Part of a small language model's weights: rotary positions.
MLP neurons of a small language model. Each row is named by its layer, matrix (down: output weights) and neuron, and shows model dimensions 256-383. Each number is 128 + 24 x the weight over its row's rms, rounded and kept within 0 to 255. A neuron's up and down rows have the sign that makes its largest values positive.
After each neuron's rows, "fires before" lists the tokens most often just after its 100 highest values on Wikipedia text that the model never trained on.

L9.down676 [154 132  80 113 131 122 136 132 171 177 120 104 121 112 147  96  74 115 110 112 120 117 143 134 167 119 174 112 128 148 145 104 154 155 162 120 124 122 137 127  94 136 132 148 111 167 121 114 130 111 131 148 104 127 128 149  95 143  94 106 101 139 134 148 121 153 131 110 168 139 112 111 151 100 143 153 115 135 105 112 127 121 109 131  98 118 138 100 123 111 116 106  94 136 123 129  88 139 101 112 134 121  97 125 149 134 132 170 121 102 132 170 149 117 157 129 117 106 122 137 116 164 119  99  93 118 129 132]
fires before: ")", ":", ".", ",", " |", " season"

L8.down809 [136 125 135 126 149 120 113  98 124  99 120 124 163 137 154 105 117 103  95 122 145 104 116 141 130 151 147 157 141 127 134  98 144 143 118 123 151 131 157 132 109 116 156  98 150 116 165 142 141 116 123 105 125 126 104  96 113 126 132 183 126 115 103 125 138 159 126 136 130 103 181 143 158 119 155 127  88 141 143 108 118 161 135 109 136 126 149 125 188 113 117 142 140 192 160 138  99  86 154 112 125 119  95 106 154 132 116 149  99 103 128 140 122 124 160  99 181 138 124 143 173  98 144  91 167 132 111 127]
fires before: ",", ".", " that", ":", ")", " |"

L8.down660 [116 119 141 134 133  93 154 123  97 167 135 129 136 118 153 121 149 124 111 131 124 107 159 153 159 150 133 119  98 111 134 123 146  99 154 118 125  87 133 141 102 136 121 112 117 105 116 133 111 151 124 136 108 123 102 133 163 176 132 125 111 160 130  83  99 141 138 127 138 125  97 148 145 145 144 138  93 147  74 135 172 117 132 165  85 132 108 104 100 131 135 131 118  95 170 134 145 150 142 152  99 132 154  97 122 128  99  92 127 122  98 145 136 132 155 177 115  89 112 169  78 142 136 122 116 125 173 123]
fires before: " -", " Q", " Al", " :"

L11.down458 [119 172 179 121 115  99 134 147 111 129 142 123 124  85 150  87 121 121 103 158 156 130 137  99 120 107  99 155 135 152 138 110 163  99 128 148 195  94 155 104 117 138 175 123 135  96 136 139 130 124 124 113  99 162 112 142 167 132 118 112 103 122 139 111 122 167 171 146 172 108 142 126 138 139  98 129  79 158 119 166 124 103 133 117 101 161 127  89 168 140 123 126 145 104 137 148 139 105 169 139 124 135 119 107 181 117  99 105 171 102 165 122 156 102 141 167 117 146  98  94 137 127 111 120 123 129 151 140]
fires before: " -", " Q", " Al", " :"

L10.down407 [139 129 126 107  96 164 134  97 135 124 146 154 141 141 139 153 113 105 115  83 113 163 104 130 135 155 130 137 103  94 136 106 116 163 148 122  89 132 120 101 114 122 130 145 115 138 122 127 106 164 108 160 143 116 130 120  63  78 124  89 126  81 138 110 111 188 106  76 124 113 135 116 139 124 129 150 143 112 167 120 141 114 126 109 126 168 124 131 135 152 105  87 176 153 154 148 143 142 117  91 132  95 130 150 127 151 160  90 124 157  86 114 144 186 173 116 129 126  89 101 155 134 140 124 114 151 123 120]
fires before: "8", "9", "0", "3", "7", "1"

L13.down104 [151 122 101 132 126 142 120 142  99 117 105  91 112  73 113 146 100  80 118  76 114 111 119  92 116 125 140 155 138 165 108 123  57 113 131 138 143 139 106 158 105 122 129 135 122 135 139 106 113 127 158 117 109 114 122 117  88 108 100  78 141 152 164  96 135 144 156  92 132 156 102 138 145 122 136  98 145 180 119 174 123 101 130 143 109  90 134 112 146 128 121 116 161 102  95 115 165 127 122 120 123 150 148 101 184 119 109 123 120 145 147 158 143 152 164 157 109  98 120 136 133 106 102 119 154  83 123 137]
fires before: ",", " of", " she", " he", " a"

L11.down433 [116 114 109  81 106 140 140 142 132  96 108 149  82 162 140 135 139 170  85 100 115 133 121 158 149  99 164  82 117 129 143 204 111  78 106 133 107 132  99 101 130 138  95 137 131 120 132 110 134 100  88  87  92 169 170 111 167  94 129 107 120 139  80 144 167  99 175 107 121 130 130 151 162 107 108 128 122 108  82 136 143 123 110 127 119 122 103 113 122  79  97 117 145  86 136 117  98 170 100 161 121 121 183 160 136 151 130 116 163 125 128 110 160  98 101 136 118 109 130 125 120 117 155  76 129  69 151 136]
fires before: " |", ":", "s", " the", ","

L11.down468 [111 139 129 120 143 160 123 144 122 137 128 124 112 122 163 153 137 144 100 114 149  94 130 181 180 103 133 109 114 152 104 130 182 151 125 141 173 123 119 162  93 122 165  47 120 158 154 130 116 183 133 113 154 148 106 152 121 101 176 165 120  99 142 137 121 149 106 143 148 111 141 153 129 108 140 132  83 113 140 171 129 148 119 100  90 122 126 128 143 118 127 112 129 121 140 124 136 138 157 124 166 118  80 130 117 149 136 106 102 151 125 119 120 155 157 119 151 136 100 153 110 150 109 118 159 131 111 156]
fires before: ".", " |", ",", " in", "}", "+"

L9.down284 [103 127 105 129 123 141 126 127 129 133 113 103 119 142  94 118 109 145 147  93 166 125  89 130 101 123 168  97 129 108 127 178 143 128 141 174 133 111  75 117 133 145 136 131 112 147 142 168 152 139  71 151 117 155 160 148 143 164  99  87 104  98 122 133 112 116 152 148 123 154 111 165  83  92 161  98 153 124  85 155 139 134  94 116 103 119 106 127 138 103 131 122 151 117 139 137 146 147 171  93 122 140 150 120 131 108  90 105 161 155 116 112 101 116 102  81 110 158 118 189 152 111 198 168 112  87 121 140]
fires before: "\n", "\n\n", "\n ", " \"", " |"

L10.down575 [128 116 113 143 142 106 143 105 121 106  85  96 152 133 132 129 128 170 120 135 100 126 178 125 169 133 132 121 126 128 166 114 150 107  99  84 102 102  91 134 128 136 131 145 146 127 139 106 113 169 118 138 159 174 132 131 157 119 115 121 111 166 125 144 163 137 134 137 125 157 118  78 182 132 115 147  96 110 124 127 122 154 177 128 151  94 134 120 124 134 182 133 119 141 114 103 102 125 147 140 123 124 158 114 142 158 145 143  85 159 138  97 119 146 116 173 114 169 138 119 143 142 146 137 156 136 105 114]
fires before: " the", " a", " his", " 2", " 1", " an"

L17.down174 [174 145  90  99 181 149  98 129 117 176 121 163 135 114 144 167 133 105 135 140 119 104 147 128  77 109 135 109 128 153 122 133 130 115 141 123 173 117  92 142 155 122 125 151 124 123 148 108 133 108 172 129  89 132 144 125 174 100 118 131 122 122 126 182 163 142 120 113  98 123 114 111 142 112 100 129 139 134 128 138  70 147 104 137  92 114 107 121 181 116 137 117 141 106 158 153 148 116 184 122 130 127 107 165 139 160 123 139 109 143 143 142 149 149 112 162  89 139 109 125 152 129 133 125 130 129 159 129]
fires before: ",", ".", " of", " in", ")"

L18.down732 [142 103 104 121 162 112 118  75 150 104 164 107 129  98 129 135 112 111 122 172 109  95 124 120 125 119  99  94 140 111 131 156 122 121 123 119 134 113  96 116 139 126 146  92  96 110 133 138 102 136 120  97 114 102 111  90 124 136 106 152 165 110 144 146 111 147  92 128 128 155 134 150 135 121 138 133 163 156  91 106 115  75 140 161 139 136  88 121 160 123 132  97 173 131 180 117 123 121 135 158  99 104 164 123 141 104 115 186 136 135 176 125 151 101 124 128 128 136 134 156 164 188 112 121 144 120  90 159]
fires before: ".", ",", "-", " Got"

L12.down176 [118 125 114 140 135 108 147 150 140 128 116 131 140 147 123 154 117 133 139 142 110 129 152 157 156 147 145 150 104 149 135 177 103 100 137 181 109 138 125 104 139 167 104 108 150 147  97 117 130  96 117 153 105 147 141 154 145 111 105 122 158 118 132 113 141  93 113 158 177  95 144 140 109 116  94 144 163 105 131 133 100  93 153 160 148 106 118 125 130 117 121 141 109 132 125 147 126 160 120 137  84  97  78 128 151 111 125 143 159 128 120 159 142 149 111 136 161 128 142 165  96 181  90 111 123 142 119 159]
fires before: "ed", "ing", "s", "es"

L12.down102 [123 101 129 118 122 136  84 171 169 126 114  92 119 109  94 138 133 109 117 128  90 126 154  90 166 161 123 121 152 130 155 146 108 101 165 160 116 150 147 141 108 102 141 126 172 137  97 131 117  68 128 125 122  80 150 132 105 127  62 146 133 139 149 165  80 131 134 128 140  83 153 122 150 125  81 136 130  97 138 173 109 149 180 109 147 113 157 132 132 104 131 129 157  93 127 151 176 107 122  86 157 149  77 116 145 154 150 132 134 115 172 120 130 103 154 103  87 127 159 128 157 133 106  77 101  49  90 186]
fires before: "er", "ers", "s", "ing", " |"

L18.down438 [123  88 120 116 140 126 148 112 135 127 104 123 151 128 118 131 171 116 132 179 141 109 131 132 113 113 156 102 129 125 142 137 125 129 153 111 145 141  91  91 143 125 100 144  88 143 137 161 154 148 149 132 108 124 102 149 127 154 136 110 124 112 108 157 144 110 132 131  68 178 116 116 116 114 140 125 151 162 100  91 107 124 128 115 131 105 136 103 163 120 153 135  89 100 164 110 118 118 159 181 142 153 146  77 133  97 108 129  92 110 136 133 141  99 107 140  93 122 130 103 145 126 150 109 140 117 109 162]
fires before: " is", " (", " was", ","

L16.down229 [122 139 135 121 127 143  78 123 108  83 129 114  92  95 120 152 131 112 126 148 168 125 102 153 180 153 134 151  89 154 139 165 135 129  79  98 101 123 119 151 105 112  75 130 112 115 119 114 141 103 116 163 149  78 146 121 129 140  95 112 161 129 125 137 112 129 143 164 112 162 116 119 165 115 143 154 127 115 131 178 110  95  97 122 153 104  90 159 153  74 108 118 127 135 140 146 138 124 124 153 144 108 105 154  77 133 115 140 188 117  96 139 114  58  96 130 120  90 121 161 156  71  95  88 105 120 152 157]
fires before: " of", "s", ".", ",", "ed", "\n"

L9.down830 [160 162  65 147 141 139 135 170 115 145 140 101  75 137 147 131  95  78 139  92 167 121 138 105 139 112 148 131 114 125 125 171 109 105 167 129 158 148 116 140 115 124 133 147 132 149 120 149 132 140 106 144 119 111 125 153  99 138 145 142 151 165 104 110 106 144 131 123 161 109 149 134  97 124 131 111 120 147 124 133 147 116 127  88 151  95 124 130 143 136 149 127 139 125 109 103 183 156 101 143 155 156 120  84 139 131 133 104 167 141 133 161 132 168  97 140  81 148  98 110 130 138 113 108 147 115 165 148]
fires before: ",", "rix", "bert", "k", "ter"

L18.down750 [107 146 108 117 117  98 118 139 138 117 118  89 139 107 126 175  91 113 153 161 132 128 121 155 127 138 155 143 164 189 138 108 147 139 113  89 127  95 148 144 122  92 105 167 105  98 142 122 142 135 144 120 137  79 111  88 152 128  94 160 134 162 182 115 118 161 132 132 128 195  84 126 125 176 134 136  76 145 146 142 130  88 130 116 124 130 110 109 114 118 125 127 149 107 123 131 138 117 166 146 129 180 112  90  97 162 116 162 159 171 144 149 137 152 135 166 111 105  90 132 150 122 147 125 110 183 112 124]
fires before: " and", ",", " the"

L11.down790 [104 109 105 155 136 132 125 112 121 131 140 123 137 135 150 131 148 126 115 133  91 107  92 155 133 150 148 114 133 148 129 103  99 171 154 147 145 100 119 120 132 101 102 133 116 134  77 117 164 151 165 102 146  73 111  94 110 166 143 149  90 157 134 105 167 132 121 105 182 123 159 143 124 153  82 159 102 110 109 183 128  93 135  93 105 124 134  76  87 134 136 110 140 156 111 145 120 133 141 142  90 103 133 136 147 110 148 166 114 162 154 116 112 136 134 166 110 163 130  96 118 120 113 141 121  88 166 144]
fires before: ",", ".", ")", " |", " -"

L12.down173 [183 149 138 106 138 136 118 157 152 135 111 131 124 103 159  91  67 108 131 138 116 131 122 163 148 137 105 162  95 146 123 127 143 128  78 110 178 125 129 140 117 116 124 148 128 130 165  62 148  97 133  98  72 129  93 111  96 141 119 172 108 132 122 139 114 106 121 100 125  81 158 120 145 148 152 153  92 110 143 164 167 148 113 123 131 126  99 137  91 104 135 117 147 143 129  95 172 148 118 163 168 129 154 178 124 161 144 131 154 139 141  97 123 143  98 107  97 114 127 141 176 106 139 130  86 121  99 153]
fires before: " |", "\n", ";", " –"

L12.down820 [149 139  94 136 103 146 182 171  99 153 120 105  92 154 142 129 149 115 108 149  68 137 102 157  97 125 127  84 108 120 117 174 142  95  88 148 156 105 130 135 125  89 129  98 140 110 127 164 110 115 120 108 128 133 173 103 140 169 154 102 109 131 148 120 145 115 119 107 146 105 137 109 121 110 108 127 154  83 124 146 116 162 142 128 134 118 131 162 147 111 116 136 141 133 117 137 120 151 145  96 109 102 115 184 118 132 128 129 121 121 133 122  86 149 117 180 122 128 141 158 145 122 182 126  90 144  92 148]
fires before: " |", ")", " (", ";", "%"

L12.down297 [170  88 147 124 150 114  83 147 127 107 133 146 135 135 166 141  69 100  53 135 139 105 137 128 127 192 146 106 136  51 128 155 149 138 105 119 165 108 109 113 149 129  99 161 135 135 135 142 142 130 138 113 115 138 131 149 110 141 107  91 115  96 123 144 120 137 107  93 114 146 151  97 135 169 123 168 155 116 122 109  99 107 129 116 147 136  85 156 144 128 101  92 100 146 146 126 136 117 174 102 102  80 129  82 119 126 119 131 154 103 133 138 122  66 103 125 162 149  89 101 138 128 117 120 136 120  97 179]
fires before: "\n", ".", ",", "\n\n", " and", " |"

L13.down3 [150 160 151 114  91 109 104 154 130 174 114 134 133 128 123 103 182 117 128 139 117 104 130 173 113 134 127 127 122 159 126  97 113 120 161 132 142 129 100 125 129 133 143  88 144 148 128 143 141 167 132 124 112 136 158 125 102 178 167  95  99 137 148 115 142 111 165 159 121 117 126 150  95 156 128 114 153  79  97 143 168 100 114 134  89 145 112 151 124 165 112 163 134 109 156 145 145 146 186 109 125 147 140 139 122 132 120 103 142 107 133 117 175 151  92 156 172 153 109 134 161 108 101 153 128 128 115 109]
fires before: ".", " |", " -", " mm", " m", " Al"

L17.down805 [120 120 144  85 118 141 155  87 118 161 120 145 143 145 151 123 122  95 108 138 175 118 140 162 140 114 125 112  97 128 132 138 117 137 126  54 143 136 132 103 135 153 122  95 135  87 111 111 107  96 159  98 127 125 133 158 154 131  84 104 106 152 142 169 133 150 107 141 132 156  76 150 154  58 102 126 161 153 116 166 100 132 169 134 133 126  96 107 107 100 115 153 133 150 149 117 123 106 109  96 118 157 141 138 121 161 125 132 164 143 143 111 170 157 120 130 158 139 117 126 106 140 154 128 110 143 125 150]
fires before: " in", ".", ",", " to", " at", " by"

L11.down531 [110 169 136 145 119 111 129 169 118 150 119  75 166 139  81 139 143 169 111 135 130 111 127 125 117 168 118 105 100 106 113 183 120 134 108 141 142 178 126 134 101  94 103  98 140 194 154 123 164 152  93 131 143 135 149 110 107 168  93 157 160  85 110 119 168 130 117 151 114 147 143 130 142 164  81 150 145 106 111 115 134 143 109  95  65  94 137  90  93 130 176 121 162 110 114 107  92 169 148 108 146 164 176 129 170  98 141 162 128 146 111 158 100 128 117  98 142 109 135 124 131 131 119 151 145 115 126 151]
fires before: " |", ":", ")", "\n", " Post", "."

L17.down209 [147 156 141 124 130 109 122 116 136 158 108 107  95 159 156 122 142 104 110 104 143 144 112 158 160 113 139 158 142 101 127 130 106 116 107 104 118 138 113 117 121 143 151 119 121  90 130 131 140 131 113 151  95 117 143  80 165 159 136 162 104 128  70 144 137 113 132  93 113 133 128 143 115 161 129 145 100 142 134 144 173 120 135 152 130 154 106  95 105 124 113 131 144 130 151 168 136 104 153 137 143 139 121 114 129 107 141 143 131 108 142 119 109  81 122 108 126 158 115 139 177 114 102 157  92 130 153 130]
fires before: "\n", ")", "\n\n"

L13.down617 [ 76 128 130 129 126 117 140  95 119 104 185 135 135 108 170 151 119 135 123 134 116 170 101 144 106 115 186 134 118 104  94 115 154 157 111 159 115 121  84 142 111 153 112 111  80 142 119  98 153 111 139 105 167  93 114 114 134 157 101 139 116 127 151 144 161 137 119 111  92 121 150 153 140 122 109 127 102 110 128 106 118 134 119 126 158 117 132 108 116 103 124 101 138  65 148 127 152 192 133 154 117 170 174 181 100  95  99 143 154 132 133 112 135 110 166 107 112 129 134 129 134 116 157 165 169 115 104 156]
fires before: "–", ")", " –", "-", " |"

L18.down583 [121  99 117  99 114 134 122 131  99 116 168 125 149 111 113 120 163 106  76 100 109 110 167 125 105 154 173  85 139 134 121 164  89 151 153 103 124 110 119 118 200 123  92  91 112 165 150  70 113 116 181 118 144 127 137 137 149 101 164 136 125  92  85 159 102 161  83 127 107 140 145 144 179 146 115 117 138 198 124 117 141 149 130 137 138  89 130 151 147 132 130 101 102 100 170 110 127 118 172 153  95 135 138 116 107 100 146 134 103  97 173 121 183 121 129 130  98 121 128 142 109 140  96 132 170 144 137 118]
fires before: ".", ",", " in", " to", " for", " and"

L9.down322 [ 94 131 115 125 105 141 144 103 105 130 143 135 190 127 144 141 148 186  99 182 101 120 115 101 140 123 152  84 125 117 118 145 119  65 115 133 100 127 144  90 151  83 134 126 119  87 111 134 134 130 121 106 122 181  99  87 102 109 121 132 122 130 176 137 145 115 101 134 135 103  99 160 125 117 135 144 127 137 122 135 141 116 118 112 141 142  95 135 158 155 125 104 108 153 143 156 137 153 153 113 133 133 157 103 168 124 123  78 127  91 159 129 137 124 143  95 122 114 171 111 149 138 148 138 134 147 124 133]
fires before: ",", "\n", "\n\n", "\n ", ";"

L13.down656 [107 169 162 104 120 134 138 118 149 141 124 104 140 116 153 115 128 157 109 132 134 114 147 158 128 111 127 142 151 172 130 127 137 106 111 129 155 148 127 124 139 140 124 128 149 152 159 132 114 127 129 117  88 172 119 134 152 138 172 115 120 166 129  94 129 127 169 124 140 140 155  76 130 154 130 132 104 161  90 115 141 118 105 148 141 119 109 153 106 133  94 146 138 145  91 141 149  79 118 141 113 131 117 122 147 117 131 158 180 121 154  81 127 132  96  71 137 140 111  90 141 100 124 139 105 155 127 136]
fires before: "\n", "=", "s", " =", "ment", " |"

L8.down376 [125 137 105 117 132 175 122 132 140 130 128 165 109 127 162 132 106 132 123 146 127 142 142 169 100 136 131 125 100 131 114 107 147 145 141 119 160 104 130  77 100 132 111 133 140 191 119 142 168  89 122 161 115 146 113 149 176  94 110 127 108 131 127 107 109 136 119 143 135 125 103 108 149 133 133  91 107  92 121 130  98 101 118 129 147 145 117 146 141 111 161 140 125 130 132 134  98 177 149 138 137 132 120 114 153 146 107 143 133  86 116 136 113 141  96 124  83 168  91 139 154 125 153 105 136 104 181 170]
fires before: ")", ",", ".", " |", "\n"

L4.down882 [ 71 106 127 121 120 153 166 155 105 120 116 143 166 102 100 131 154 144 118 128 146 122 139  99 138 175 112 132 137 120 149 160 148 118 110 111 126 138 124 131 143  83 111 146 115 116 162 109 153 141 112 172  97 141 130  87 120 156 147 153  85 152 124 163 135 175  95 136 139 105 141 142 151 154 150 106  91 151 171 143 138 100 149 116  95 149 117 155 140 136 115  81 121 141  84 104 143 153 118 124 159 141 105  76 145  90  87 121 114 138 164 167  83 123 135 161 153 121 140 122  99 155 155 130 131 198 110 127]
fires before: " |", ")", "\n", ",", ".", "\n\n"

L17.down663 [ 92 130 159 130 154 127 137 107 176 152 143 122 126 130  91 139 148 160 156 116 115 122 116 148 126 101 149  89 117 135 130 124 134 170 184 170 130 120 132 112 111 123 135 110 148  74 141 166 172 116 174 160 166 109  75 147 147 102  99 142 115 119 148 147 152 126 123 123 108  48 124 143  95 165 113 102 154 128  74 110 133 176  92  82 159 115 137 109 170 115  97 157 125 129 115 143 107 134 117 114 112 138 156 118 120  81 171 159 155 161  62 133 126 138 162 172 100 141  81 104 138 130  93 127 128 121 158 139]
fires before: ")", "\n", " |", ",", "}", ";"

L11.down431 [135 128  57 103 119 120 122 129 143 100 104 117  86 144 131 116 122 148 125  77  97  91 147 151 140 117 163 125 106 140 132 130 114 154 133 153 177 128 119 123 111  82 130 137 132 136 136  78 164  85 165 150  89 140  92 104 134 110 145 158 102  77 118 151 175 116 117 113  95 135 127  97 104 107 134 141 100 134 109 141 122 157 121  85 124 122 102 112 114  73 124  89 111 166 113 150 141 150 128 161 146  87 124 106 148 120 161 141 121 112 120 108 106 122 138 144 122 128  97 144 119 104 111 132 112 131 116 184]
fires before: "–", ":", " season", ",", " |"

L17.down804 [ 69 153 132 150 128 120 113 135 163 130 121 119 121 130 146 137 131 128 102 115 116 136  95 118 106 162 114 154 120 119 100 155 112 119 137 118 108 159  90 171 120 138  88 100 129 140 140 139 119 128 112 122 105 105 101 107 108  99  91 133  97 112 173  88 139 158 119 138 143 126 131 121  95  86 100 148 132 132 128 133 174 144  99 119 130 140 131 113 165 141 111 110 130 120 108 128 110  97  79 156 135 109 146 133 115 136 124  99 143 117 123  94 105 111 135 145 108 121 139 100 115 131  85 144  67 108 127 156]
fires before: ";", ",", " |", " and", ")"

L16.down445 [148 166 140 155 110 150 171 141 107 178  70 138 182 111 150 133 124 102  82 102 112 115 158 133 158  77 115 136 154 125  93 125 159 152 140 106 146 132 110 124 137 109 169 150  95 101 128 142 153 147  93 138 122 158  87 129 163 145 149  95 138  82 101 132 161  91 125  94 142 166 131 104 109 157  90 114 121  80 118 139 102 133 145  92 109 153 120  93 101 129 119 104 185 131 119 105 162 122 136 146 102 133  63 175  84 138 122 125 123 127 106 133 119 145 125 135 146 170 137  92 157 112 143 147 128 122 141 124]
fires before: " |", ";", ")", "cc", "T", "."

L9.down356 [122 112 131 155  91 127 151 117 121 135 111 123 123 101 155 129 122 144 132 120  83 114 120 164 114 165 127 106 142 116 145 100  98 129 149 113 155 155 120  89  99  84 159  97 147 110 132 158 140 149 107 170 137 144 160 140  65 105 113 120 142 111 108 156 109 158 117 148 124 113 115 138 115 127 151 126 121 107 120  92 120 148 143 125 138 171 106 127 157 120 136 112 142 152 169 135 142 126 135  87  85 166 167 133 182 152 127 141 128 126 109 139 167 136 141 101 140 130 181 162 118 139 132 105 146  72 123 102]
fires before: " |", ",", "3", "\n ", "1", "2"

L17.down35 [115 108 117 127 138 154  86 130 138 120 144 130 116  92 153 166 117 116  96 170  53 161 123 138 108 127 129 114  95  81  86 117 112 127 134 116 101 167 130 181 116 144 135  94 127 165  96 155 110 109 160  83 120 128 142 117 163 172 114  99 138  99 115 113 127 102 137 122 128 119 116 150 129 107  95 105 130 104 189 134 163 167 114 155 147  81 110 124 144 138 166 155 113 109  73 136 180 124  71 119  64 142 161 154 139 134 128 134 144 173 120 100 140 151 118 105 137  93  97 159 111 139 151 111 119 102 123 130]
fires before: " |", " MF", " of", ")", " FW"

L17.down332 [155 123  95 117 152 106 140 124 135 177 147 125 153 153 141 146 164 134  95 145 133 102 118 138 127 158 128 129 124 164 169 108 174 148 153 130 144 154 109 147 172 135 162 129 115 145 131  99 143 147 129 133 115 112 165 117 119 146 126 121  73 135 149 134 121  89 100  77 100 144 107 135 155 134  88 123  90 122 118  58 121 165 153 143 161 111 131  90 128 109 116 144 158 141 143 149  98 112 103 147 132 188 159 107 101 131 129 161 160 129 124  82 141 109 159 168 162  86  83 107 140 137 139 140 104  99 126 133]
fires before: " was", " also", " served", " been", " became", " is"

L9.down75 [136 153 120 145 151 133 151 175 108 126 135 115 143 105 107 101 137 103 190 140 136 132 140 146  77 127 150 111 137 139 161 146 132 129 113 123 143 120 124 128 104 102 155 145 138 122 109 153 138 135 157 147 116 146 117 129 171  93 159 174 103 117  84  97 117 157 112 131 129 112 136 125 143 133 100 127 111 158 119 110 160 150 156 115 140 159 140 132 128 140  81 117 138 133 110 124 101 143 139 136 113 128 105 164 137 124 135 160  87 150 182 141 137 137 115 144 142 147 111 163 119 138 165 116 137 134 149 124]
fires before: " the", ",", " The", ".", " |"

L11.down815 [ 60 103 113 113 127  96 114 142 116 132 152 115 142 139 127 166  86 135  82 176 104 129 130 137 136 142 138  80 153 152 180  88 125 103 130 142 126 148 165 122 109  96 120 120 116  85 140 135 168 143 102  92 131 146 155  74 133  94 117 122  92 138 155 150 153 179  99 111 143 172 134 146 168 177 135 126 130 167 136 176  98 106 131 142 163 117 119 116 136 156 139 149 156 125 160 148 121 151 123 143 100 123 127  93 170 142  97 155 123 123 103  59 143 141 133 133 100 161  94 139 130 124  96 120 134 150 159 146]
fires before: ".", ",", " and", ")", " |"

L4.down603 [171  97 108  85 118 129 109 149 140 116 164 130 157 150 126 118 107  90 106 158 150 115 151 143 143 143 134  93 118 113 148 104  90 116 164 119 158 119  90 127 100 106  69 126 142 139 134 120 155 160 132 123 101 150  77  94 135 156  88 123 147 144 117 158 153 118  93 130 155 142 156 112 138 142 121 136 150 155 119 139  90  76 148 131 100 161 118 120 145 124  94 123 161 109 103 130 149 141 127 145 126 151 102 123 131 129 126 185 122 109 131 110 114 119  86  89  95 121 129 153 119 129 122 129 112 100  61  89]
fires before: "\n", "\n\n", "-"

L9.down741 [170 121 120 132 160 113 121 161 127 148 133 101 132 145  89 103 130 108  80 199 105 156 151 102 130  98 133 148 150 123  97 142 111 112 152 108 126  97 118 151 175 129  92 158 128 136 103 140 123 133 141 151 133  94  93 135 162 115 154 129 201 148 153 120 127 134 113 156  92  92 113 117 125 102  97 131 129 125 118 171 109 123 140 189 140 132 129 159 132 137 135  78 137  97 130 152 156 111 119 126  79 111 111 108 138 148 123 139 136  96 105  94 119 131 114 161  90 131 154 140 111 123 147  86 148 160 143 155]
fires before: "-", " |", " -", " school"

L13.down138 [133 158 119 114 130 106 131 153 102  98 117 101 126 150  82  94 153 129 139 101 124 131 151 133 123 101 110 163 156 110  78 132 136 105 131  89 118  62  97 140 142 124 115 145 144  84 124 143  83  97 114 110 112 125 155  94 127 141 143 124 127 137 167 138  91 149  74 145  90 131 127 148 135 137 144 136  95 136 166 104 121 148 147 155 151 142 123 129 131 136 120 122 146 131 102 132 119  99 117  79 132 127 118 162 126 128 150 141  88 113 117 124 142 175 115 139 134  98 139 118 127 100 143 103  72 136 134 148]
fires before: " |", ".", " minutes", "′", ":", "-"

L11.down430 [130 138 131 112 104  98 158 132 115 141 171 140 140 115  99 114 158 121 147 145 128 124 165 145 142 146 144 162 127 108 148 104 107 168 111 155 118 139 115 115 114 106 129 148 161 117 126 137 138 152 110 113 151 164 139 164 141  99 151 182 138 129 128 143  97 149 131 163 111 138 138 100 136 168 133 154 130 126 138 124 154 168 145  93 127 133 123 137 128 114 154 196 149 159 162 112 131 148  98 147 137 181 151 141 136 136 152 168  68 127 124 117  87 155 128 133 148 130 173  97 137 144 171 120 148 123 147 112]
fires before: " |", " the", " Digital"

L4.down851 [ 90 175 149 109  77 141 143 171 130 119 181 123 111 125 111 104 104 148 156  88 132 156 109 143 172 127 122 133 134  94  78 101 112 150 132 156  97 176 135 113 161 154  86 115 187 138 123 169 127  99 122 111 119 144 115 163 145 132 170 154 161 149 105 135 135 104 150 115  88 129 138 150  83 140 115  84 108 122 117  89 130 147 125 113 132 124 103 147 106 127 117 100 140 156 124 116 143 142 102 120 150 165 105  95 102 114 167 129  96 116 121 132 114 126  93 114 132 140  78 114 144 121 125 131 185 104  95 149]
fires before: " |", " m", " (", "×", ")"

L18.down144 [134 132 164 128 145 127 138  91 119  59 138 118 131 125 123 149 122 159 129 167 102 100 163 114  85 140 139 133  98 147 125 148 126 128 127 104  97 118 110  98 140 115 121  77 110 157 114 127 162 115 147 137  99 126  99 103 106  52  83 128 102 116 182 134 151  98 137 163 171 145  71 137 136 137 112 160 131 133 138 110 127 119 136 167 119 134  80  75 184 155 167 128 142 108 128 172 159 151 172 165 127 122 113 110 138 120  93 109 123 101 123 147 150 142 125 131  99 113 106 110 129 127 124 143 121 160 137 142]
fires before: ",", " he", " the", " she"